config.yaml
n_layer: 10
head_dim: 32
norm_place: "pre"
init_std_o: 0.00465
lr: 0.00111
beta1: 0.95
schedule: "wsd"
decay_shape: "linear"
batch_tokens: 131072
MLP neurons of a small language model. Each row is named by its layer, matrix (down: output weights) and neuron, and shows model dimensions 416-511. Each number is 500 + 50 x the weight over its row's rms, rounded and kept within 0 to 999. Numbers have three digits each.
Before each neuron's rows, "fires before" lists the tokens most often just after its 100 highest values on Wikipedia text that the model never trained on.

fires before: " ", " the", " a", " March"
L4.down2646:427446499529550415491511444362553508446549473478488483521486595506495432471481591434530509485451533461506388463490671445485505522460465549476518577496553540504526445483483600457453423422517492449512451473587517474541467406598496475461371579513515504454513470399471569518496426559580535490

fires before: " ", " |\n"
L4.down2027:484462531538531521600485523479456594454447537539515446521435511479531515506526545571571576558527512498551567564539574410465464529550519532502566475477480454496482512562356489513468519486523475424531472458512514460473513480442489475525602414461468449487410483516425512453523418513426489462

fires before: "1", "9", "0", "2", "5"
L4.down526:519531570513570565484539520472568411527505480612523515478608501513514523560583490543443508434501533535400522482495472558366458475493430442450602426514638500529502539495495490484540399530459474499455491412389515508566555497462478562441454469538583474502496539448435517562497478450467473467

fires before: "0", "6", "5", "9", "4", "8"
L4.down2208:530357571400467632564500480552589530528401484518574496438536517464547531475508535528495509407474478409492459459532563509586510530391576456577512540445521456527595477543503503523464499472405546406568463535564509453411484461516489435542547514493455501482455560493517527527404418560457498481

fires before: "==", "The", "In", "===", "On"
L4.down40:600522537480492470490423531474471523492503439556437571478583586440424429469517553438520553511524509422382520522516503442495528631477500402544524505413508560487587492472492408504501429501428591402404418524560474526354473454540510487465348469459426500394509531520497533456453527428513523459

fires before: "9", "8", "0", " |", "4"
L4.down1554:489453527462522482581501437418495503490445525418587484475494460491453509483501516495514476537428410517539479479473568533497535526487483514497520481592461434491491380428377588579469461525522472391429390535536514522512491445438404542534608502462517388526516411513567521461539529535453494508

fires before: "8", "9", "7", "6", " |"
L4.down2897:385459506514486515547475566539536547435523415513438485651506482416588610500490510525440560534566497504504550458558490477539531548479485544542499461452550542514512471517458552493513488502402468481598482496446563539396544520509480487461468498449552546527518488542499478500475408535427443489

fires before: " |", " |\n", " ", " (", ":"
L4.down1759:540457501462413491458427544468511477491388458518560553521477591443414549489418489519468422517451484490505531496502536498492504507573525443558501559551544537518494500506475528552423469515519557623530487411493482449556415444431550456560494519440468533459439528537459502496527394581487456501

fires before: "|", "-", "."
L4.down1720:492438544497503466514477514438437469545470445539489451570530503455510490542474577493511495513494459520570433554475496529481549530523407493538447489497451512517310549577522525550418445384496472445480571435489571516359618432408433568511574578490464532491486458497511477458576416501565493526

fires before: " |", "–", "\n", ":"
L4.down848:587442520459508449508489434474515517441508505542545466419453590495395472510478525502501470482514478529493445437448525537547442458479516585425463505579516470536468517601587455557529533472574538541516483527583560424537417468507512550473520465380468446525571463499593512496525509554524547421

fires before: " ", " |", " |\n", " Total", "\n"
L4.down274:501419448494505547524524495518470437440426449549433539513453524574504469472491587504494477558487449476515447544513499515443561454431420556542491511336473581494543554578470502609469430556437513493441501495482454516435504482466385510574530480511492461586533463563522439481470415584577521468

fires before: "0", "1", "4", "5", "3", "2"
L4.down3116:478460498566493484473454441490412549481481508593527473527466557618577443435401566551450532589441425478519503491399506522587546485478386551494507458557481495433479550596511409499489534490561498500390439507485447500498533565467477503579468358496443507517466587444468476571446451497423442482

fires before: "==", "The", "In", "==="
L4.down2847:510512516504511510557545490488590542581503525587377500501474586446442630433564435446498590578591564472459506507468519503529492552415546432527391375432514556583560507505580424491518407496497600426470407475492534488381423510588599473441438464540475531510586407501474561494462486498492431443

fires before: "0", "1", "2"
L4.down2212:474496530557528592471574404491542498459453475508553494524572492488572451502531506551556495504522510459540527500466503472503484572486415488545555493503470467551545404509497460505527519508486492407471536495589509509551465581552488537488474485549469463425427520473590471522508499560471414598

fires before: " ", " −", " (", " |", "3", "1"
L4.down1634:487344486430454501542471508532558355497501461478494501511569458438496408579540454494387532535499510488654446544429585404500582487591454574557525587507443540509496495477520564424463518449495568529506479584513529609453518528450496416520520486532672514548521532428488431527469579402454501452

fires before: "1", "2", " "
L4.down1968:440410562489484476456426519455491514489455583544463491502535499518499503486500465461473502538524472478551458480544551472459565597441611514520487460353507548479574515529594501435606542531503534491450534495517424459547475436537526457452500396616462514416575435516616578456509398504562526483

fires before: " |", "–", ".", "0", " |\n"
L4.down1738:454548510439566431486578550469538569460476499517493464558522455487482498455565524552513492480428500565526478459542432581501516567528514425504456539383403528418571561509428557501433548427541595493569468495470409590481515500468466453452435465492472508464465496444557561578468528491546514547

fires before: " |", " |\n", " ("
L4.down2429:482417501550480455507501553548555442536535505508537558529499536363385509489403495479480558560484499467510484477547458535520470449537469457617497502476398532578403449529542502618472510531470405482578420526570537616517497358389468502578452576558474505632534616416515476495512490497490452505

fires before: "1", "0", "2", " |\n", ","
L4.down1788:526447540469512539448504508510582539406525533603465488509479671606457525532552479473488508477507511452524514499448505485506528523539400569563539491488577507478493589534535515498522510560428431413544504585484525576477459479519515456434472465555469519478516518453509425495561421514512508553

fires before: " ", "\n", " (", " and", "\n\n"
L4.down532:586447593485601469453448562554458569453446505542555477482572562447567460503527557467546543550476532506424577433511497542481586461522419496505498476508466457489531468516515528524541434444508413436472470474510460461508523487507521488504449511514404446498525467456470566482468509463487476465

fires before: "8", "4", "7", "9", "6", "2"
L4.down3049:442468552542453536519558424497493538490421317483533458476517435508565533477516488482571461523477482438461513494469538453563457519380464479540553577450488409420511428553519456542452529507525496544517453518581529479474486487514502517478553482551456474516433599481522432553556496546481443522

fires before: " ", " |", " |\n"
L4.down3603:591567532527466474469382569461514481442459440547451589511609545422454590487527550422551533446544523488490518582522335520506509502508511511541568535402466570458532464467469367568470489525532462530530510448474432469471397447460487574567514530562417514364431459451414544441489497554491474578

fires before: "1", "2", "3", "5", "0"
L4.down2194:528467500556409469493486469488426501456517462453446490577524536533467420456532622607589519536515431494459483532450483527516495567525494511504469536517547412461596525537445448576450484453536519437545536508477518514557383487513445493601519509474610541412500505502459462549492409442514426486

fires before: "9", "8", "7"
L4.down290:426542446464532424517392512550460394428470455432572492436481466401512566463508503545480398491489510428502446467495521532525473500512533417424453495424516496537471398560500524502436561500515530492543518504473483470487527465489469416525591497466532520526587628445537494560504442464479538497

fires before: "==", "===", "The", "3"
L4.down3718:480454619523544433594440472435543449501508484497449567554516457547595606457559523413452486507530500479494568557518451565476484543534595554479501460446547532484533461526533445462522511497468567482497458630516543484363447502513529544491423539505551511492546528435503520490509562496506455466

fires before: "|", " |\n", " |"
L4.down3587:536503506602564465462556379535530497462508528489538480558485583453537531437436516503440503557490445569468591477567477458517477494554376517456496395557498456586473558501569509353450473489484438452510491541497454559525426415503409456455502507479490520603467508557511561535587595508527514459

fires before: " ", "|", " Upload", "-"
L4.down3505:413491534435462432534500541512588451475389470503529588463465487485567480519506457436559433478537455579477516476589457613523526522485473411540432570438511561535426402557491506486507476526587544481623453361524604462412462483553386511537520548472521462410533411530506545531458464453471544429

fires before: ",", ".", ".\n\n", "6"
L4.down2121:500457493540464549490533565541571581431577460435456525356554537566514454487444498462579518550557469419604361604468464461493485461496418517573534480401528556523525553627529490505480481479366464534534582604539547403417486570539559476590521490532477473460566476487459499533512504519461385519

fires before: "8", "7", "3", "9", "6"
L4.down42:480434519497451489436495398503532445415601608532471512585554482538430512470475533499435455468510525489593475459427489412486547528436475488532443518493497516491493399478474597394501488528540557450450593480452418529446521500443464535396477540487498528392527530497480551489512472579483566507

fires before: "1", "2", "9", "0", " ", "6"
L4.down1127:563416595384543561442518392439478412488449482616548502501526503482507494478467541411486411436475524498370502460603421512492569556472500504497431487519609638582505481545448535526584493391434450507460490416457423543486478434424429488481553380496466479516461584558479571473542350471420541559

fires before: " ", " −"
L4.down1234:496463499420418506536537515579496583475486600547553491547593611504476581491587554527464571526511467534542552505512502482541497496476574515460487507431533504456567521445436508523500556529445544468445467427479443417609474448453580486469499458448461489533537517385528549561477543483446580429

fires before: " |", ":", " |\n", "==\n", " and"
L4.down1124:516561517595552563520568534529461444531527583511437549496534519478483538564451477564414521509617534528486385460500466412456488508454541480507517491459491492536445574458450517496558444573564455492445456540459569468480467545454408558565498491572501490560444437466521519518440372570506477438

fires before: "0", "5", "8", " ", "2", "6"
L4.down1858:511545391526490511509514545452424501422434581544519513496466458468469508425445549542517519516560385502494459443505511516465485529486548488435478587407498510475415452429539476403471519476523489529506508372552489508479478590576509461516472470452497489468535463528533554573517457465503489565

fires before: " |", "9", "0", "8", "2"
L4.down1146:486551441536482481483501574511489542437539518513469564518503408487430531511484609571397483512519477480572450536425459366517538558406530459516482607504525482559427454492418401491462551461493604507438581475526495502463479473469484502557429564515531517456532522531463465473461526454469504529

fires before: " ", " to"
L4.down649:526404444468421506505456426549445500524521480516469470478440522564502431403488449544457575543439539491493529437360460471552463525470498479531487504442457545580433517429519485472488484614404433504514511534495490480517464559540429520431510527482566498455533526539437548491522387492509543492

fires before: " ", "0", "2"
L4.down2542:439491522619487481475510438482513575508452539522486517571526417485464519474530493576416570503466500493490461549450455504627498484503570509481444509554499565420472552444429466498544508509482537506460435634511496523433469584504516524484445558563463522440625448496457496387492456465493483539

fires before: "|", " |", "==\n", "|---|---|---|\n", "|---|---|\n"
L4.down3582:566405560516524489499386474457533534508442542560459500459600489580544557448447519464499575545523482504490516580422475495468450518565528416492438411453469513470487490508433422490568564527523451546519531427583555530514492587480501506540431529506539444598547421570474418550557458473496554559

fires before: "9", "0", ",", "8", "6", "5"
L4.down2782:457568404525531512429508459463525546467455490434412430457513545499570420525499483501500489519468515536533542447417574382487459571423455576539439445482512456538514524482416489501542483463420446506425481506593444526564486544566403451442475534468472469576554510446494437443501490507462508482

fires before: " |", ";", "–"
L4.down367:490515536434554547519479547418512528543457485521434539481439472507545546551556547536413440503470475451575526453463512597456433513524433494403508598443581488550524450513495546515495535549476464568552508472505520543506574460553480498502469560454503511546472456450459591484486369495500515531

fires before: " |", ".", "0", "9", " (", ","
L4.down487:456467543543515526428450463543523503457443493502522441429487320507480431571596502524443498414549585526521535516453514545485576472538502456411518590477466469505535517506374510559480488525554485513498459511556546431451541504551468490507414541568554502573552387544497515525434489463528424518